config.yaml
n_layer: 13
d_model: 256
n_head: 3
n_kv_head: 3
head_dim: 128
d_mlp: 1024
vocab_size: 4096
activation: "tanh_gelu"
norm: "layernorm"
norm_place: "pre"
norm_eps: 1e-06
positions: "rope"
rope_base: 10000.0
rope_fraction: 0.5
qk_norm: false
attn_scale: 0.0884
bias: "none"
tie_embeddings: false
parallel_block: false
init: "uniform"
init_std_qkv: 0.0383
init_std_o: 0.0
init_std_up: 0.0383
init_std_down: 0.0
optimizer: "adam_atan2"
lr: 0.00123
lr_mult_o: 1.18
beta1: 0.9
beta2: 0.98
lr_head: 0.0084
grad_clip: 2.0
warmup_steps: 489
schedule: "cos"
final_lr_fraction: 0.0
batch_tokens: 65536
seq_len: 1024
doc_mask: true
train_tokens: 317900000
steps: 4851
dataset: "wikipedia_en"
MLP neurons of a small language model. Each row is named by its layer, matrix (up: input weights; down: output weights) and neuron, and shows model dimensions 48-175. Each number is 50 + 10 x the weight over its row's rms, rounded and kept within 0 to 99.
After each neuron's rows, "fires before" lists the tokens most often just after its 100 highest values on Wikipedia text that the model never trained on. A number after a token or word is its count.

L5.up949:58 41 47 40 49 45 60 49 53 58 60 39 27 28 51 54 35 47 51 52 65 47 55 41 42 58 54 49 46 51 44 44 61 38 53 48 51 52 50 52 43 42 35 46 42 48 63 46 54 66 47 52 58 61 42 57 55 56 60 45 40 89 70 57 84 50 41 33 48 42 57 42 37 59 58 54 63 41 44 44 45 59 49 48 59 49 38 49 65 59 59 47 63 32 47 56 53 26 59 57 50 47 51 56 43 57 24 64 64 45 42 57 53 45 52 50 30 44 60 57 53 43 37 40 45 41 38 44
L5.down949:41 40 53 45 42 39 64 44 36 65 47 49 47 53 55 63 50 64 50 53 47 57 47 54 38 58 79 39 38 53 66 43 52 38 48 35 43 48 57 36 53 35 50 48 56 38 53 49 63 55 45 56 44 58 49 45 49 44 60 59 32 60 69 47 61 50 53 42 29 59 57 60 38 42 56 50 56 39 60 54 63 47 41 66 58 59 52 67 64 44 46 51 56 44 32 46 56 43 48 71 53 66 46 57 48 50 40 55 49 49 61 63 57 41 31 47 35 31 58 43 47 18 54 38 46 55 42 64
fires before: "-" 97

L5.up599:48 34 69 57 51 69 41 57 41 45 37 63 57 44 76 54 55 52 50 45 52 48 52 39 42 34 40 41 43 50 35 56 45 47 68 53 46 58 51 46 54 42 54 28 52 44 45 49 39 36 55 46 47 54 47 51 54 55 46 62 63 49 47 37 61 45 56 39 52 45 54 39 56 46 59 41 46 49 64 34 33 46 48 53 51 60 52 64 55 32 46 62 46 41 50 47 40 53 66 62 60 64 25 35 43 38 50 64 62 48 60 48 49 52 49 58 47 43 36 60 45 52 52 33 44 37 49 37
L5.down599:39 47 44 60 65 51 68 56 43 59 53 61 56 45 38 56 63 44 50 48 40 42 67 43 50 38 44 49 54 57 51 49 28 68 38 37 76 53 41 45 59 65 46 54 42 51 53 50 61 43 71 49 50 57 56 58 47 53 41 48 46 67 57 35 61 48 69 59 61 60 45 48 48 38 57 52 50 46 49 42 52 43 50 69 41 54 48 40 59 47 38 29 46 53 41 46 45 39 59 40 66 45 59 48 54 49 59 39 65 27 53 44 47 49 35 56 53 77 40 57 55 57 39 36 72 56 60 51
fires before: " |" 51, " " 10, " M" 4

L4.up780:71 33 58 55 69 60 51 56 53 67 49 50 51 42 45 49 55 41 58 57 60 42 53 43 35 57 48 39 37 39 42 47 49 39 56 32 47 46 55 50 63 36 38 52 49 58 44 43 63 49 46 46 57 52 48 74 57 61 41 55 53 56 57 46 60 70 38 56 42 50 58 50 52 63 61 43 57 56 50 48 61 34 45 59 64 56 49 62 55 46 65 49 39 49 42 45 52 45 60 48 40 45 48 59 48 34 24 51 49 57 51 49 34 48 68 43 57 44 62 62 44 53 44 43 45 36 32 39
L4.down780:49 33 49 53 67 20 48 55 50 58 41 51 49 43 65 45 54 57 62 60 38 23 58 59 55 57 64 38 58 38 75 68 55 61 63 49 47 56 41 55 64 44 39 55 49 60 46 52 65 63 42 38 53 54 45 40 54 49 61 73 49 52 58 52 32 57 42 52 33 51 47 49 46 52 51 18 55 50 70 36 48 56 37 54 47 51 66 45 59 36 59 49 31 53 48 47 39 37 63 56 60 39 44 56 55 40 53 63 61 50 44 40 31 51 59 63 48 48 66 41 36 52 46 58 47 42 36 39
fires before: "-" 44, "197" 4, "198" 4, "200" 4

L6.up387:64 55 47 54 63 43 40 44 37 58 57 29 52 55 54 44 38 54 48 44 57 52 49 56 57 58 20 36 54 53 53 51 44 43 49 48 52 56 66 61 54 48 55 53 55 47 37 30 48 37 78 55 54 61 44 42 47 46 44 58 51 51 37 40 63 45 34 50 37 39 26 54 58 73 60 36 52 45 37 41 61 33 37 62 61 43 33 44 47 58 53 63 72 44 57 60 42 44 50 40 25 45 21 44 51 33 45 48 49 39 63 58 41 53 57 52 58 46 51 61 53 51 40 38 62 49 47 37
L6.down387:50 57 57 56 61 78 65 48 57 52 49 49 40 38 59 47 40 48 48 61 48 42 45 59 62 40 34 35 51 50 61 45 52 39 52 54 47 55 55 46 47 35 51 34 66 63 47 54 47 39 49 39 57 49 50 63 49 77 47 42 43 47 48 51 43 45 60 46 58 59 56 58 53 40 33 49 52 58 51 41 45 53 65 47 39 42 45 40 60 47 51 76 60 50 40 67 59 43 61 30 53 29 51 65 41 33 68 41 45 56 47 42 43 38 55 51 50 38 26 65 41 46 29 57 35 56 40 47
fires before: ":" 24, " |" 20, " (" 9, " to" 4

L8.up43:36 38 41 47 68 64 46 51 47 46 46 48 49 42 76 46 52 42 52 41 47 56 50 61 61 47 66 47 54 55 50 58 38 59 51 47 64 63 62 51 52 60 48 65 63 60 55 73 37 57 44 42 67 52 50 53 44 38 44 72 31 57 44 48 70 66 54 51 31 50 47 46 60 57 59 54 42 57 36 48 50 56 42 61 45 48 48 58 72 42 54 62 51 66 63 67 51 16 63 46 55 33 48 48 44 46 43 58 49 66 46 43 55 58 59 52 32 48 53 46 45 33 40 32 32 55 35 54
L8.down43:57 37 43 29 46 53 41 59 30 46 59 41 32 51 41 58 47 60 58 69 62 51 31 58 70 56 42 62 36 64 47 53 53 45 56 35 42 50 41 39 66 41 42 48 36 48 55 39 47 43 60 53 37 59 40 69 54 48 74 17 67 35 53 41 52 53 44 46 46 58 59 68 42 34 54 47 62 34 67 71 61 39 52 39 49 45 52 56 54 60 35 47 49 49 60 61 50 36 43 36 62 35 65 54 51 48 54 38 55 53 56 53 50 66 53 33 56 59 65 40 49 41 61 41 47 52 57 55
fires before: " " 81

L10.up263:56 34 69 56 49 45 45 51 48 67 47 28 39 53 70 63 49 49 36 55 35 25 51 54 59 50 58 41 49 59 55 55 43 64 65 51 60 48 34 48 49 44 55 51 57 59 42 51 42 45 71 47 43 58 46 44 46 39 44 72 50 65 58 47 49 63 45 28 58 35 38 48 51 54 58 44 56 49 60 43 56 54 49 34 60 57 59 57 59 39 36 62 72 41 57 55 44 21 47 62 44 55 39 50 41 60 46 49 65 57 51 36 45 46 43 55 61 32 46 44 54 40 38 45 54 49 45 48
L10.down263:46 39 46 41 56 33 59 56 34 49 57 69 66 47 46 47 59 59 58 38 73 37 58 51 43 33 46 39 46 56 40 42 46 55 62 57 54 43 57 41 54 46 43 73 48 65 52 60 57 63 45 34 40 60 54 57 61 51 48 51 30 51 67 47 51 55 58 47 44 50 45 37 47 44 27 50 37 57 53 32 50 50 37 54 59 34 38 53 58 27 44 39 47 50 27 54 54 56 63 52 57 55 56 61 58 59 54 53 33 64 32 66 54 55 60 45 51 58 49 49 41 54 55 45 39 60 51 41
fires before: " " 40, " to" 7, "or" 4

L6.up904:43 39 55 75 52 62 53 53 69 50 57 42 57 55 63 49 43 56 47 39 46 38 38 61 55 56 39 48 37 61 40 60 35 49 58 28 52 60 63 58 51 54 55 49 41 46 51 37 39 59 57 48 51 42 35 44 49 54 29 66 46 42 37 17 52 59 38 51 51 32 50 37 36 43 59 48 58 45 59 40 45 47 50 50 56 53 43 58 51 47 49 51 43 45 64 49 54 45 65 60 51 40 33 28 35 42 51 49 44 54 38 40 55 56 53 54 31 51 60 36 50 57 35 50 38 56 42 40
L6.down904:54 60 36 59 55 42 51 53 70 60 58 43 51 42 39 48 46 53 29 62 45 51 47 39 55 64 29 59 66 30 48 57 56 53 43 59 48 49 51 46 47 50 58 41 69 50 50 61 69 46 49 38 49 47 49 49 56 54 58 54 60 63 55 49 55 54 49 30 52 52 43 52 60 53 60 42 49 42 45 58 39 56 41 30 51 72 48 30 48 38 47 48 37 65 50 47 57 36 42 51 68 61 58 57 57 34 46 33 50 40 40 45 66 39 52 62 42 58 34 53 40 64 53 45 29 73 56 55
fires before: " " 30, ":" 11, " |" 6, " (" 5, "%" 5

L6.up876:43 40 51 67 63 45 63 44 62 62 47 39 36 48 55 38 45 54 44 65 44 54 57 65 50 50 33 50 50 53 40 64 57 43 48 45 66 59 55 29 51 29 40 45 64 43 50 39 50 55 58 33 46 54 55 42 34 43 38 52 65 45 45 26 58 65 52 46 51 62 43 67 52 50 57 22 54 41 41 41 42 62 36 51 52 55 52 37 69 49 65 64 24 54 70 61 52 51 40 41 64 54 29 57 54 24 46 54 72 53 56 43 41 60 39 36 41 41 60 45 36 58 36 55 56 22 29 47
L6.down876:52 29 55 37 62 27 50 42 41 23 61 50 54 46 68 59 49 58 66 52 59 44 50 60 47 36 56 54 52 58 56 40 56 63 53 46 80 59 48 35 46 28 27 37 59 53 70 43 58 54 40 43 49 49 56 58 34 55 50 41 57 44 49 66 55 43 41 42 47 44 44 59 50 55 63 48 67 51 43 47 43 49 31 43 48 48 52 57 53 49 73 36 28 41 71 44 49 62 48 61 59 56 44 56 38 43 49 46 64 50 53 55 43 58 46 44 59 47 43 58 65 59 51 61 61 24 36 55
fires before: " |" 41, " |\n" 7, "." 6, ";" 4

L5.up953:64 44 57 54 48 53 49 57 56 35 41 68 64 42 54 50 58 43 51 47 39 48 57 43 28 47 44 47 44 47 47 64 42 44 54 56 53 59 52 61 33 42 55 39 58 50 57 38 63 58 65 41 48 73 48 39 67 65 56 65 64 59 35 20 55 43 53 47 53 52 41 65 39 67 52 36 61 31 52 54 51 54 50 46 46 47 52 44 32 54 54 65 49 51 50 41 50 56 42 51 47 57 56 45 48 19 46 61 56 61 56 35 61 48 58 39 41 42 53 48 64 37 39 40 54 43 40 56
L5.down953:44 56 41 49 56 36 47 51 34 43 53 66 61 36 48 55 67 37 37 49 42 44 47 54 46 67 49 41 50 58 36 65 48 46 54 40 75 57 38 39 34 64 60 58 53 51 59 44 61 60 44 35 52 45 60 52 41 47 54 56 48 51 29 41 54 55 64 41 62 48 58 67 44 65 56 41 72 49 60 67 56 70 44 52 36 52 46 28 62 32 46 51 61 61 60 63 54 50 61 55 57 56 44 72 53 46 40 41 65 49 47 40 31 45 55 52 37 59 59 51 39 57 54 54 55 49 56 48
fires before: " States" 43, " York" 12, " |" 7, " Kingdom" 6

L5.up917:49 50 35 68 56 53 54 59 57 59 48 58 46 51 72 51 42 42 46 49 52 53 62 55 57 65 44 37 50 49 68 51 53 35 60 55 52 52 50 52 51 61 57 50 55 50 62 52 29 59 46 47 53 47 33 40 64 61 36 48 45 66 68 48 53 36 49 35 41 34 47 58 26 56 64 37 36 53 51 49 48 65 60 38 54 54 55 67 63 61 69 56 58 46 47 52 59 41 52 47 39 30 49 38 42 43 47 44 73 55 58 38 54 48 57 40 47 53 43 42 40 42 47 64 43 53 53 39
L5.down917:46 48 50 29 51 42 50 53 32 43 55 49 57 52 51 46 51 43 56 50 58 59 44 70 58 43 58 70 34 62 71 39 48 53 57 56 61 46 56 59 55 62 40 55 56 76 41 65 66 55 63 63 40 55 63 44 43 33 64 56 40 37 47 62 61 56 45 51 58 66 50 50 49 43 64 51 35 68 60 38 63 39 44 52 58 52 38 48 46 41 49 40 42 58 50 61 56 44 35 60 45 59 54 59 62 31 47 57 49 56 49 44 49 44 49 53 57 48 60 42 40 47 52 44 45 41 63 60
fires before: " " 25, "-" 20, " life" 8, "," 8, " the" 4

L6.up194:59 42 48 45 53 46 64 45 51 35 51 46 31 46 55 47 50 46 43 43 44 64 64 38 54 40 42 47 45 28 35 64 33 53 59 47 47 59 69 51 36 45 17 60 37 44 62 43 54 49 71 55 56 49 48 51 45 52 34 42 30 42 63 57 67 51 46 49 31 53 47 51 61 45 40 49 62 53 51 49 45 62 51 41 53 52 40 42 38 41 64 79 57 51 56 47 38 43 53 60 42 58 47 40 58 37 30 52 53 51 54 51 36 47 51 44 48 56 51 53 51 64 29 48 44 47 36 32
L6.down194:51 35 62 59 50 57 69 60 38 59 46 55 37 37 64 64 41 35 57 42 51 42 53 43 47 38 43 42 40 51 46 53 41 50 52 43 46 41 48 56 44 26 44 51 59 50 54 57 53 60 51 46 61 59 38 60 51 50 42 56 48 65 54 48 60 57 46 49 46 52 53 47 46 42 52 40 52 51 53 29 55 66 41 46 46 45 32 50 49 53 64 70 54 46 59 43 48 39 48 54 47 52 32 46 49 36 38 57 53 49 51 40 41 52 59 51 35 40 47 52 54 36 43 43 52 39 31 40
fires before: " |" 55, "." 18, " April" 4

L10.up454:48 46 46 42 52 65 39 62 44 55 54 53 56 42 55 57 48 27 67 47 41 36 32 53 43 50 55 51 33 58 42 67 50 36 63 45 62 48 34 48 59 52 38 50 50 62 64 41 47 41 43 44 61 42 41 48 37 53 47 60 46 79 49 58 65 55 43 54 41 48 49 42 37 58 47 30 35 55 48 40 63 45 46 45 65 29 48 37 62 53 47 57 51 59 47 41 70 36 47 67 55 50 51 50 41 40 47 60 48 56 54 54 62 66 33 55 48 49 43 44 65 47 46 39 44 52 45 48
L10.down454:39 41 53 47 64 58 46 46 64 53 46 38 53 44 38 45 43 59 62 55 55 52 45 54 61 31 60 62 57 44 46 40 40 55 71 47 51 45 56 51 79 43 43 60 32 57 63 59 40 38 53 58 38 65 44 44 49 46 66 41 51 53 64 51 52 40 46 34 31 37 70 49 37 65 46 40 37 66 47 55 59 39 54 42 53 48 38 49 59 46 57 46 56 51 53 33 47 36 29 70 55 57 43 60 59 56 67 59 57 45 37 47 67 49 48 60 62 47 66 26 42 53 46 38 28 55 40 40
fires before: " " 77, " April" 4